Weights of a small GPT-style language model, trained from scratch on English Wikipedia.
Architecture: rotary positions, no biases in attention or MLP.
Training: a variant of Muon for these matrices, 108M tokens, 13135 steps.
MLP neurons of a small language model. Each row is named by its layer, matrix (up: input weights; down: output weights) and neuron, and shows model dimensions 0-95. Each number is 200 + 40 x the weight over its row's rms, rounded and kept within 0 to 999.
After each neuron's rows, "fires after" lists the tokens most often just before its 100 highest values on Wikipedia text that the model never trained on.

L6.up357,195,198,181,184,185,198,193,175,181,152,176,215,237,249,166,167,125,246,152,217,229,142,169,251,238,183,310,224,203,132,253,151,227,235,220,105,251,164,81,198,161,182,166,265,165,195,195,226,234,156,201,193,154,231,182,116,203,185,223,219,218,203,179,207,183,194,180,271,249,227,217,156,187,233,236,202,228,212,157,313,183,169,167,234,206,180,150,213,218,264,303,147,224,170,238,231
L6.down357,189,232,212,182,189,141,210,218,182,257,170,106,155,182,263,139,208,231,266,285,215,190,145,217,180,169,189,212,186,265,221,243,187,159,170,135,168,198,191,291,261,228,140,118,168,213,226,243,236,183,184,174,216,211,227,254,251,170,141,176,130,186,155,202,200,208,114,234,180,213,199,175,209,184,262,223,233,226,158,219,232,223,207,198,218,173,202,195,199,169,223,226,224,170,132,153
fires after: "en", "m", " en", "em", " m", " V"

L5.up206,278,190,166,184,226,177,203,184,205,151,239,188,206,181,195,226,187,214,239,196,239,236,170,240,153,181,178,192,183,288,278,213,133,269,163,184,194,306,247,194,170,159,169,246,238,148,157,207,232,127,218,203,252,186,174,127,134,156,265,193,220,222,142,193,209,178,199,195,257,143,209,141,180,127,255,261,191,197,203,178,242,231,84,166,191,161,151,231,227,159,173,154,202,193,184,156
L5.down206,217,210,256,207,295,163,238,243,225,180,111,168,265,231,215,209,136,221,231,229,157,198,253,177,209,203,172,189,169,167,200,158,171,137,186,130,195,155,195,114,171,175,165,149,195,248,193,258,182,201,195,179,171,255,236,264,209,129,178,167,158,250,167,165,278,258,221,255,195,246,254,245,240,217,119,182,219,192,179,191,196,238,283,163,238,181,193,227,271,156,183,274,133,278,206,249
fires after: "erv", "r", " R", " be", " w", " s"

L5.up74,85,248,189,209,204,271,194,172,306,192,202,235,233,220,243,226,142,159,208,179,254,228,274,184,165,204,213,217,156,198,210,164,162,155,212,111,80,207,225,220,249,215,222,240,172,133,257,244,197,216,204,288,159,145,248,186,195,121,211,100,202,220,284,187,182,213,171,224,243,190,149,216,167,144,247,187,159,227,213,279,226,243,228,227,176,202,186,205,196,189,129,244,134,219,190,224
L5.down74,203,172,238,185,302,149,191,201,208,200,199,205,145,137,150,210,182,165,175,224,125,182,157,169,188,232,209,175,118,167,218,177,157,137,152,267,207,200,207,162,173,94,214,136,161,227,191,155,183,212,206,143,186,223,235,248,279,186,214,244,243,176,273,214,259,206,184,209,225,122,150,253,214,178,139,179,223,264,219,156,217,142,193,169,252,219,166,149,199,232,175,261,201,223,245,242
fires after: "y", " s", "t"

L5.up268,230,160,257,174,241,237,192,229,152,171,163,198,210,172,135,179,211,193,178,222,232,225,199,181,144,210,219,244,189,144,199,226,185,275,152,169,205,190,171,275,169,210,252,197,158,271,220,200,219,209,174,166,184,149,149,171,137,286,168,186,135,106,275,197,224,184,185,200,149,143,231,258,205,216,201,193,171,115,263,165,295,205,276,234,215,230,225,180,272,204,214,197,244,255,212,152
L5.down268,175,197,203,233,148,202,236,226,216,187,159,234,201,164,243,237,199,205,202,259,183,260,218,232,155,225,308,216,203,228,256,244,191,207,264,212,155,189,243,192,215,215,186,103,196,200,59,193,180,157,202,184,112,155,147,177,217,147,212,258,199,274,264,148,211,196,178,183,152,190,186,293,220,186,192,132,227,232,127,204,228,245,111,204,155,214,149,202,267,255,133,231,203,148,249,213
fires after: "y", "s", "8", "ab", "v", "b"

L5.up21,123,201,189,241,180,197,280,173,217,186,309,187,215,239,225,257,233,219,160,152,166,219,251,190,220,184,235,130,165,278,228,217,187,166,257,196,163,186,204,166,211,171,150,243,194,174,156,200,193,244,152,256,240,208,210,205,222,147,146,212,126,254,217,214,211,303,212,152,153,250,229,249,197,213,232,162,226,235,232,193,224,212,158,221,132,192,205,161,197,246,199,223,171,165,180,313
L5.down21,131,242,191,122,172,217,208,207,169,209,259,260,199,228,295,198,197,171,223,205,157,145,238,193,190,152,158,228,162,203,194,252,234,212,204,268,249,209,218,194,161,286,198,211,216,243,144,219,224,204,148,180,117,191,217,202,128,222,179,180,184,216,213,122,220,184,127,156,251,320,319,184,148,221,228,245,212,209,190,250,155,183,179,196,127,141,178,229,189,266,256,231,235,175,95,225
fires after: " E", " Ch", " ch", " t", " T", "h"

L5.up196,223,258,140,220,244,201,162,218,261,137,198,189,125,137,203,211,174,133,219,145,279,142,81,247,235,183,184,178,120,213,239,259,150,179,248,227,236,180,155,244,196,124,174,172,118,192,139,231,213,95,183,201,250,195,264,216,202,189,228,187,252,168,209,154,199,216,267,208,234,239,256,192,275,263,126,232,253,161,224,228,149,246,125,195,243,208,199,226,186,211,211,166,198,175,177,226
L5.down196,153,195,211,209,189,200,189,189,282,215,193,189,135,153,188,181,275,255,237,250,260,172,194,185,196,216,192,232,151,159,135,271,195,232,250,197,262,211,210,186,279,267,229,234,185,144,165,215,142,283,182,252,262,163,172,246,113,185,229,169,224,208,227,218,116,162,179,206,193,263,226,248,221,159,189,245,115,163,118,162,194,215,203,212,243,239,114,132,247,236,245,241,153,244,209,196
fires after: " L", "ist", "l", "ar", "v"

L5.up548,256,197,192,178,217,237,204,143,205,191,237,243,202,204,147,199,148,205,165,138,299,227,130,269,135,268,259,194,106,199,222,243,218,236,156,228,73,202,206,198,158,247,203,169,196,209,195,194,159,179,200,221,218,221,271,245,153,154,203,198,181,190,147,213,208,174,287,126,175,233,253,198,235,189,287,189,145,189,228,182,197,249,157,199,197,237,161,164,160,133,266,207,180,195,190,205
L5.down548,180,144,219,174,181,212,204,223,178,145,135,234,226,144,219,188,200,245,172,145,204,182,170,171,231,174,272,241,158,237,263,224,178,175,141,180,165,137,173,224,163,207,193,175,210,200,221,247,188,275,128,189,228,188,263,160,268,140,243,222,208,162,196,190,132,155,218,77,208,189,188,175,253,232,191,162,240,231,233,187,231,236,223,201,221,183,195,206,174,137,205,164,246,187,152,213
fires after: "le", "i", " R", "il", " De"

L6.up576,210,225,190,238,249,199,151,125,146,215,144,120,222,157,179,145,211,203,205,204,221,229,237,218,280,192,169,220,194,209,181,257,235,150,195,228,237,174,207,173,151,273,202,247,206,198,222,211,129,175,223,158,214,283,236,172,183,200,155,304,173,208,237,225,153,174,204,186,196,189,138,226,246,199,158,222,204,203,283,234,235,156,223,271,187,197,184,186,155,179,187,179,104,168,213,283
L6.down576,167,260,171,210,218,206,173,227,210,225,158,142,230,215,165,202,258,178,260,284,192,218,237,197,164,212,172,159,176,205,160,162,182,198,160,183,172,178,201,235,247,188,245,219,182,201,254,218,166,129,203,251,156,176,153,171,207,140,227,173,269,199,131,237,168,202,190,189,143,183,260,225,215,221,201,204,195,223,266,168,200,147,167,189,214,208,225,162,279,182,198,181,207,148,211,219
fires after: " m", "qu", " M", " Q", "M", "ar"

L5.up421,198,259,203,174,196,234,161,198,159,208,171,199,217,212,247,178,156,190,170,137,286,255,225,179,127,156,211,70,184,220,225,259,235,252,211,123,225,175,200,130,226,186,246,160,221,219,231,160,178,203,168,192,158,255,149,122,183,243,200,190,242,189,169,157,195,191,186,177,235,171,266,91,168,229,226,233,217,220,170,218,231,214,179,187,209,166,165,202,196,134,204,283,195,221,173,158
L5.down421,242,209,274,168,200,228,180,188,252,145,209,171,137,244,236,158,219,245,257,123,189,203,192,221,234,243,168,294,280,190,238,178,238,175,205,174,145,161,187,242,192,226,222,157,119,214,219,138,225,252,223,230,203,175,197,240,226,250,223,156,208,122,151,280,214,223,196,223,136,194,174,232,213,229,118,167,195,242,178,215,183,237,253,209,202,189,202,255,233,202,217,191,121,205,147,192
fires after: " W", " R", " P", "erv"

L5.up272,216,175,187,167,232,199,177,238,220,202,278,235,173,180,227,258,162,181,125,171,201,196,128,232,93,197,171,259,166,217,198,237,208,177,203,223,181,184,182,247,229,205,183,255,165,151,231,258,189,226,181,314,227,155,155,192,210,196,213,151,164,187,200,190,172,193,202,202,202,135,221,171,276,116,141,280,157,297,206,223,166,196,187,214,208,163,113,234,195,200,241,193,224,90,223,268
L5.down272,152,239,143,189,204,141,173,160,178,139,149,198,171,182,154,210,221,211,195,217,272,153,263,214,212,173,255,126,217,157,196,219,229,233,141,110,192,179,159,154,272,157,213,158,190,213,200,184,253,234,230,278,230,236,267,233,196,190,214,208,115,175,234,161,211,230,214,216,201,151,248,254,194,211,257,179,209,155,203,192,115,242,216,171,199,277,223,156,193,265,293,177,198,197,292,195
fires after: "r", "ist", "in", "p", "v"

L6.up114,222,224,279,232,210,196,232,144,224,230,234,221,212,231,198,208,297,224,214,158,197,222,219,101,149,203,209,154,212,180,214,246,174,198,193,243,207,223,153,190,196,283,208,164,168,91,213,171,191,238,158,180,225,240,244,150,226,152,141,108,259,295,244,222,137,162,177,218,168,113,151,215,141,183,267,190,185,195,199,209,171,188,209,221,163,266,215,105,209,159,164,191,182,197,138,173
L6.down114,237,177,149,253,196,183,205,167,196,180,137,243,198,112,218,144,265,217,204,233,206,136,163,224,237,166,103,236,206,242,179,145,120,230,191,150,221,238,155,228,132,177,219,211,181,228,252,231,256,202,197,302,202,190,250,221,177,155,257,243,168,203,158,205,134,195,147,197,231,262,208,149,219,188,222,238,149,212,235,212,137,154,197,119,186,212,214,195,191,233,244,226,209,142,199,295
fires after: " ", " t", " T", " a", " g", " s"

L5.up541,202,180,147,223,161,144,170,205,202,191,203,237,146,194,186,220,218,177,224,241,206,231,232,179,231,268,192,244,254,265,278,223,289,258,183,253,131,130,133,236,133,132,217,192,128,268,166,208,218,173,178,179,250,171,182,179,137,197,240,158,219,208,155,170,156,188,260,171,187,174,119,179,187,229,291,169,194,240,169,260,247,219,265,239,214,226,252,234,246,237,293,108,186,139,195,182
L5.down541,255,244,182,170,200,185,154,223,162,231,214,179,111,193,174,225,149,187,149,254,124,190,249,282,189,133,109,247,230,188,166,179,163,230,244,170,212,251,258,218,144,264,169,121,198,136,157,249,225,164,199,273,179,118,174,216,204,247,208,197,157,218,240,199,219,196,181,228,212,179,252,181,204,222,182,173,280,164,238,228,121,214,151,165,173,168,281,237,142,185,241,160,222,235,251,257
fires after: "l", "v", "il", "um", "er", "j"

L5.up75,200,241,188,165,188,127,204,248,227,145,273,158,151,188,221,172,208,172,222,226,237,215,122,224,220,231,181,202,170,171,232,216,262,141,132,151,117,136,190,204,196,213,101,216,224,249,277,134,151,182,202,188,239,247,249,167,259,151,176,200,149,178,145,273,213,179,230,200,226,176,179,308,230,219,203,251,146,190,176,166,287,219,231,179,200,240,210,269,186,179,196,211,188,217,137,220
L5.down75,229,224,174,208,154,192,222,230,218,234,120,156,182,229,173,183,186,195,182,121,202,251,187,146,174,205,294,257,258,210,153,155,200,244,188,186,229,285,192,254,284,125,281,215,152,210,188,193,214,197,175,155,135,226,179,229,216,204,170,163,240,249,270,171,117,290,179,163,241,163,209,221,205,146,227,186,204,156,140,201,188,201,193,156,239,222,243,212,158,250,155,138,228,150,211,209
fires after: " b", "-", "\n", " A", ")\n"

L6.up362,138,154,167,201,259,176,182,195,206,214,165,240,179,221,119,185,295,186,161,214,269,243,142,212,213,208,124,225,235,168,271,215,172,202,174,231,137,156,218,195,199,208,206,241,199,213,231,216,171,169,152,183,237,250,215,315,214,105,181,224,260,288,249,145,180,172,157,166,208,234,203,238,194,253,283,193,186,276,278,227,202,197,188,207,217,223,144,138,179,174,205,190,176,231,176,203
L6.down362,117,238,152,172,294,257,162,226,173,197,194,301,204,242,127,165,188,226,241,248,230,260,175,150,231,200,187,231,190,175,229,241,200,168,200,179,190,212,182,207,225,101,220,220,212,235,232,253,243,205,193,272,242,172,249,155,307,249,156,149,192,127,139,237,237,192,182,184,224,130,154,158,213,204,165,221,195,181,185,247,177,238,210,205,134,198,216,282,181,164,261,134,125,159,232,224
fires after: "or", "le", "i", "u", "en", "er"

L6.up684,218,163,174,137,256,162,182,244,112,211,153,216,240,265,197,209,185,254,201,239,147,201,249,93,255,128,181,197,159,218,218,154,182,208,188,202,155,209,120,194,199,255,189,206,168,208,220,164,204,152,124,207,328,167,204,219,173,151,195,180,250,205,147,244,160,206,156,223,148,202,221,239,157,169,133,260,112,203,137,268,223,249,242,243,227,275,183,255,263,221,238,168,208,206,222,106
L6.down684,201,192,134,160,134,200,206,162,171,203,249,274,171,182,178,216,122,205,211,172,208,180,139,237,199,166,240,184,203,177,139,238,250,225,219,212,206,182,206,178,276,169,150,205,239,231,179,114,156,166,225,214,134,207,171,153,170,202,212,213,197,143,210,232,179,190,258,265,251,100,157,161,262,163,240,240,236,223,205,156,176,260,198,205,235,209,212,206,253,226,160,122,178,242,155,287
fires after: " |", " s", " T", " S", "s", " N"

L5.up374,117,197,200,274,213,207,135,118,247,204,181,297,178,192,245,188,214,242,183,198,184,147,173,208,269,125,186,299,158,269,223,156,166,165,215,133,237,212,207,196,197,136,255,137,190,147,235,202,228,255,158,181,249,206,168,148,182,199,212,172,284,249,206,170,159,261,223,201,199,171,156,191,210,186,201,174,187,130,192,296,174,163,146,218,219,245,262,164,172,218,231,234,212,232,250,218
L5.down374,271,169,201,257,213,255,284,173,263,214,264,195,154,143,200,147,163,205,267,249,160,182,169,231,206,168,252,154,169,153,222,166,171,132,279,230,140,138,120,203,169,165,226,210,238,128,239,172,218,164,285,247,272,164,196,265,286,222,222,160,124,247,197,153,254,170,234,256,213,192,210,182,265,217,242,224,243,160,205,167,217,121,239,134,195,223,240,215,210,180,186,186,182,209,119,207
fires after: " s", "im", "ist", "t", "os", "ec"

L6.up735,176,199,209,187,258,211,238,219,197,294,186,249,198,219,211,210,213,225,176,153,210,217,153,170,202,149,171,240,153,211,165,150,180,225,222,192,159,165,229,210,147,232,244,173,185,164,273,217,192,225,86,203,135,199,196,208,155,164,240,175,222,194,204,208,238,215,162,172,147,139,213,233,137,202,193,177,190,155,225,134,184,194,171,249,231,211,142,209,214,140,154,152,134,233,201,271
L6.down735,200,257,252,219,116,198,160,154,104,194,235,152,262,206,209,241,234,200,290,239,191,200,178,237,201,214,236,168,221,248,243,230,216,239,215,153,218,143,230,236,159,132,215,165,232,234,182,234,213,255,119,291,187,241,212,246,209,161,215,223,152,132,198,151,226,151,219,208,196,245,112,198,256,171,245,202,153,186,167,196,176,183,209,171,248,256,162,171,175,258,194,140,203,250,173,164
fires after: " a", "ot", "e", " the", " s", " to"

L5.up6,173,108,209,216,217,200,262,242,255,282,249,199,238,137,208,208,168,136,183,182,180,159,153,254,115,236,239,221,185,143,145,175,169,211,201,235,150,151,171,235,132,170,203,137,201,207,154,210,219,224,220,207,237,225,213,197,198,189,229,216,175,207,167,138,152,159,191,164,201,149,199,176,111,253,242,261,185,206,234,206,231,190,205,251,236,233,273,153,202,251,297,183,206,208,159,220
L5.down6,203,290,227,201,149,216,252,244,158,166,224,245,175,189,237,211,185,267,150,217,184,217,182,180,208,199,133,276,219,139,169,221,306,133,221,228,284,293,158,151,184,185,243,221,193,128,187,169,191,176,236,241,219,170,161,114,202,178,237,211,210,192,142,241,213,188,184,228,160,206,167,137,189,198,199,200,171,286,181,198,174,270,232,210,192,181,173,208,206,123,167,198,164,202,230,247
fires after: "er", "ro", "e", "b", "l", " pro"

L5.up653,226,164,202,217,226,151,252,170,190,232,193,173,197,189,211,244,189,182,160,220,202,158,233,176,294,273,238,189,219,211,153,217,259,225,170,197,207,196,216,175,227,204,187,199,245,237,204,193,163,181,261,171,221,204,168,209,251,209,123,202,146,182,176,219,145,197,176,144,200,184,216,139,219,214,199,139,131,146,205,190,159,185,193,194,147,320,278,217,211,217,264,260,209,263,114,190
L5.down653,278,166,180,189,196,190,142,168,174,218,255,318,195,210,176,137,197,229,193,126,199,280,213,177,218,162,208,218,187,162,232,203,203,226,286,108,223,197,216,143,184,170,214,173,151,202,175,227,185,210,213,253,160,209,280,189,183,169,237,194,149,161,164,185,202,201,256,295,203,211,146,196,194,260,215,141,247,129,114,231,162,241,146,152,242,217,140,243,194,188,242,152,204,243,168,286
fires after: " f", " J", " S", " al", " H", " N"

L5.up320,169,181,251,136,149,150,217,182,292,176,191,223,184,159,224,222,215,214,166,213,229,182,200,199,238,201,244,265,200,264,220,145,215,195,188,201,190,261,167,228,253,266,239,154,211,204,165,183,206,217,207,275,248,228,210,199,308,185,222,210,175,225,229,227,239,262,260,199,190,121,122,207,234,271,198,224,205,265,261,200,226,226,205,128,168,145,213,168,151,179,214,183,312,225,202,204
L5.down320,167,247,190,236,196,184,210,211,131,122,198,190,211,207,195,205,146,181,159,209,196,145,215,251,115,154,186,127,129,183,229,231,268,192,183,227,156,132,220,141,140,271,186,201,231,238,194,214,231,185,180,245,168,197,153,223,248,285,221,201,181,204,215,191,185,256,195,166,193,188,286,186,187,114,191,182,187,202,193,220,141,123,156,311,225,227,224,156,186,183,147,193,152,150,232,274
fires after: "et", "\n", " (", "t", "y"

L6.up63,184,180,219,175,260,206,198,192,223,201,254,262,160,185,200,149,235,172,197,113,188,265,182,174,177,176,209,241,215,192,201,157,189,193,168,197,179,238,262,227,177,201,204,194,247,204,264,191,201,198,245,162,222,181,254,199,199,192,173,231,139,157,97,163,145,228,227,172,160,147,182,196,153,239,157,169,260,237,287,180,153,152,250,216,183,183,253,227,173,170,257,137,227,185,243,220
L6.down63,172,290,196,181,174,283,167,202,165,137,224,235,144,191,189,205,145,165,227,117,254,269,223,218,216,197,201,192,142,212,145,206,258,226,259,274,198,161,278,217,184,287,209,223,207,201,265,191,172,244,303,217,206,173,246,212,222,170,183,193,202,223,205,297,159,198,146,166,266,234,125,188,211,162,199,225,217,154,155,256,235,198,216,203,116,205,179,240,191,199,216,172,167,222,294,162
fires after: "re", " al", " s", "if", " B", "l"

L5.up92,118,263,229,326,177,210,125,218,167,272,153,217,215,168,192,258,193,221,128,241,211,165,200,235,234,188,141,213,195,192,173,164,154,180,240,164,161,218,156,192,203,153,208,159,161,264,197,155,236,174,140,266,275,192,210,94,200,139,228,211,217,229,206,229,265,187,149,227,186,196,272,242,192,190,223,256,194,201,167,253,222,189,204,210,157,205,202,193,200,128,166,211,198,148,144,110
L5.down92,211,233,153,70,198,231,198,207,199,211,243,195,210,153,178,221,213,193,218,181,244,221,202,167,141,293,172,161,183,170,224,204,134,206,193,221,201,194,246,257,183,184,228,215,226,247,175,175,205,184,127,267,187,154,191,257,221,192,160,278,259,274,185,182,166,222,209,245,213,220,163,227,192,174,218,182,213,162,213,188,197,234,191,262,185,228,265,205,266,220,237,167,130,275,218,194
fires after: " s", " cont", "f", " S", "t", "s"

L5.up368,224,172,238,141,277,186,140,241,189,280,228,157,195,241,218,191,207,173,173,219,175,189,233,218,262,193,185,182,179,204,251,207,132,222,195,169,212,194,238,194,200,183,148,145,151,201,203,201,269,148,201,238,211,195,286,189,169,221,193,277,185,243,232,150,156,151,188,127,260,189,228,172,200,241,189,203,297,251,125,247,186,191,118,218,137,181,241,189,187,229,188,214,212,158,256,160
L5.down368,182,174,217,214,217,165,138,206,233,182,156,161,198,242,171,183,205,256,179,201,222,213,197,218,192,234,161,239,211,170,234,222,188,159,162,209,153,192,187,217,203,248,203,216,213,167,194,258,206,154,163,243,207,178,125,176,172,229,210,234,268,183,219,176,193,231,186,122,178,127,234,120,257,157,227,190,247,223,254,203,224,140,189,227,227,197,220,182,180,156,169,102,194,104,258,220
fires after: " m", " M", " s", "n", " an"

L6.up627,173,156,175,230,247,237,263,232,163,207,234,230,163,180,183,223,211,144,197,226,280,188,242,200,228,242,206,169,223,209,124,194,193,203,200,210,196,226,166,225,223,233,207,250,239,169,203,227,161,237,224,113,193,220,175,259,222,153,262,202,168,146,204,129,206,237,219,221,240,234,259,196,93,230,169,159,150,124,191,194,226,172,213,240,134,217,190,252,221,242,239,108,172,276,165,166
L6.down627,151,221,237,119,192,202,194,130,193,199,186,205,237,220,191,220,207,220,148,231,197,183,227,144,307,234,188,153,252,218,192,200,198,191,228,126,145,209,243,203,250,168,200,230,271,144,181,290,153,185,274,231,186,228,260,162,273,136,170,178,154,260,192,192,202,151,219,200,212,261,150,167,147,197,264,206,137,183,207,189,209,190,231,209,239,238,227,277,155,213,158,126,155,156,230,154
fires after: " C", " P", " p", " M", " c", " D"

L6.up233,207,151,163,204,168,256,171,231,281,234,203,121,184,227,224,226,229,208,260,194,191,239,179,219,298,157,153,225,143,267,168,190,208,258,200,146,265,164,190,218,237,214,251,128,179,230,255,268,163,205,189,189,168,207,206,167,243,186,167,241,223,179,177,189,186,227,233,199,250,251,226,269,175,291,228,242,195,219,241,214,236,248,148,190,215,169,225,168,272,154,165,209,159,210,151,159
L6.down233,216,192,164,309,182,235,121,161,231,153,235,227,108,222,157,208,210,243,231,115,148,224,145,190,138,242,203,218,204,201,195,236,134,195,121,179,196,207,172,195,214,212,72,241,199,189,151,216,202,228,216,239,238,171,222,137,262,196,286,211,189,225,255,195,188,244,199,191,201,192,141,209,192,309,162,249,205,239,223,126,164,213,184,242,239,177,238,190,187,174,171,202,220,183,196,253
fires after: " to", " se", " be", "v", " J"

L5.up455,165,127,180,234,193,171,210,208,223,184,221,247,193,266,154,174,106,226,160,217,225,224,121,205,176,215,234,199,144,164,221,229,115,258,232,156,246,279,144,257,267,251,152,159,151,220,125,252,209,189,196,228,252,189,231,217,218,239,186,245,151,191,231,232,228,172,177,221,168,236,195,212,206,225,217,202,178,206,187,175,153,203,232,217,238,205,165,235,248,212,184,208,277,242,280,130
L5.down455,188,257,262,202,273,185,180,217,225,252,239,113,217,144,291,190,205,248,228,197,172,225,216,168,236,222,214,196,233,203,172,255,198,189,245,211,159,147,211,167,168,205,217,204,226,220,160,204,228,222,166,130,180,228,194,166,204,289,174,239,239,221,140,245,184,228,192,190,155,168,256,121,227,185,162,234,229,168,207,238,236,202,174,123,182,198,171,243,241,211,252,218,228,188,182,71
fires after: " ex", "s", "cc", "is", " cont", "v"

L5.up625,238,213,198,179,224,262,188,137,248,104,187,175,158,264,257,149,231,159,141,215,161,229,153,210,211,120,245,190,125,170,160,148,212,225,204,146,271,190,224,192,235,149,149,154,294,211,197,158,170,204,219,217,204,192,216,221,197,183,180,199,188,204,120,132,148,127,262,222,231,198,189,240,139,179,207,235,152,282,200,226,215,245,136,273,216,179,198,136,208,147,324,166,215,205,237,218
L5.down625,127,229,151,205,205,275,274,208,217,202,187,237,103,264,260,237,226,136,220,178,239,172,189,249,176,195,138,207,222,219,185,229,295,207,142,199,196,203,201,219,215,200,123,158,162,276,220,181,215,139,299,213,207,231,253,165,158,163,143,181,181,219,225,248,193,164,179,219,204,248,224,161,203,247,257,177,213,213,222,162,167,234,157,197,219,225,185,255,217,144,200,250,206,235,189,189
fires after: " m", " cl", "re", "en", " an", " the"

L5.up471,193,170,236,174,157,160,186,190,231,156,276,166,259,216,165,161,180,228,241,168,178,227,217,248,175,210,214,227,145,228,164,211,167,298,159,136,233,294,227,204,69,267,175,211,228,168,221,127,205,218,177,194,179,306,202,174,218,217,176,235,142,243,187,217,210,198,212,222,190,209,164,95,209,222,242,293,199,237,249,168,220,200,225,221,222,214,224,179,199,146,229,222,160,196,241,181
L5.down471,128,176,202,238,178,170,165,160,202,183,219,137,232,229,171,189,122,180,230,145,214,252,151,149,230,146,161,258,183,160,185,257,198,303,219,173,217,178,135,180,250,196,207,193,217,279,184,192,172,196,189,208,261,216,185,212,233,161,219,204,209,181,234,123,139,225,123,235,184,216,207,210,189,193,208,172,224,135,207,245,173,178,255,296,214,185,233,153,95,198,206,206,220,187,195,264
fires after: " b", ",", " t", " r", "al", " A"

L5.up162,153,220,206,244,171,160,246,184,153,80,299,188,160,208,222,214,190,276,163,207,219,218,146,254,219,229,170,183,203,171,172,170,195,205,253,159,210,165,234,204,187,244,189,252,271,235,220,160,156,211,237,270,153,256,185,184,219,153,175,222,195,153,118,130,175,90,219,122,208,195,231,180,157,183,165,148,236,180,214,187,205,210,130,235,208,161,258,148,194,188,277,114,201,179,256,220
L5.down162,202,280,225,122,191,179,207,161,182,156,168,182,165,184,229,223,299,185,199,154,203,153,188,164,205,183,163,235,174,180,151,180,268,213,178,150,239,128,182,182,258,164,229,192,195,226,213,159,322,205,178,227,154,214,181,241,237,187,250,141,160,236,216,206,259,188,133,235,223,214,237,181,214,173,207,216,185,267,220,166,136,226,217,216,197,225,141,266,228,246,299,199,191,181,200,220
fires after: " ch", "ist", " Ch", "ric", "ount", "h"

L5.up755,167,219,256,177,127,227,236,274,177,202,192,238,161,205,286,202,206,173,159,232,207,233,188,229,265,148,138,152,196,232,129,196,137,247,254,153,233,163,239,161,128,195,216,193,168,195,160,242,172,292,227,155,167,245,131,225,199,144,258,208,155,206,218,191,181,213,162,139,191,209,233,260,176,172,212,219,160,157,235,97,161,176,174,170,188,253,140,283,196,292,210,207,182,222,171,221
L5.down755,207,167,210,170,254,172,202,171,188,81,205,182,234,194,203,173,167,265,193,206,187,184,174,159,212,179,165,203,217,123,210,233,234,203,173,145,230,98,191,171,270,156,248,169,201,210,241,162,166,276,260,132,241,144,112,169,236,191,267,139,202,256,194,154,164,201,199,245,205,205,184,208,165,240,197,156,263,148,228,201,191,265,275,229,240,198,227,168,181,265,144,187,204,174,211,176
fires after: " T", "T", " P", " to", " s", " D"

L6.up622,177,208,191,241,179,196,211,204,156,214,189,182,173,199,208,198,175,141,82,230,112,271,178,159,217,183,209,105,235,190,225,208,254,188,272,242,233,230,183,243,112,216,203,196,215,100,179,218,217,218,166,168,151,234,165,154,160,193,194,186,193,175,166,253,256,270,233,192,203,237,241,136,203,160,169,185,240,188,82,155,238,175,234,201,143,228,246,182,164,281,189,228,284,257,173,212
L6.down622,220,245,157,172,223,136,220,232,176,144,166,221,202,217,153,171,225,211,231,214,206,136,216,211,170,111,255,220,212,158,189,296,218,270,211,114,198,236,124,226,294,159,193,222,215,212,175,226,224,119,125,151,178,161,244,181,180,278,187,264,277,193,225,212,197,224,211,215,164,207,260,239,165,254,207,190,288,132,144,249,258,216,171,170,215,255,245,227,197,192,244,182,162,160,240,222
fires after: "c", " v", " V", " W", "in", "he"

L6.up361,171,219,194,216,217,177,197,225,272,187,276,206,194,153,173,207,139,131,151,164,179,248,177,189,263,153,196,246,254,180,239,171,182,184,204,135,236,215,164,183,223,194,199,193,181,275,169,191,216,205,236,174,168,216,171,166,228,124,218,210,168,295,196,194,202,181,158,219,187,146,201,249,220,224,137,144,209,157,146,304,254,168,184,192,212,203,139,228,237,115,302,230,218,198,175,138
L6.down361,207,234,238,250,237,218,204,180,168,304,175,169,162,160,142,217,187,223,224,222,108,195,271,310,118,176,221,208,216,226,174,282,183,171,171,184,169,184,132,136,110,222,168,209,173,190,195,169,190,187,186,232,186,173,190,235,237,208,215,219,238,162,155,223,204,216,178,244,193,257,233,202,195,154,258,215,133,224,273,141,202,148,197,212,240,209,246,231,224,178,181,199,220,236,169,174
fires after: "t", "at", "is", " b", "y", "if"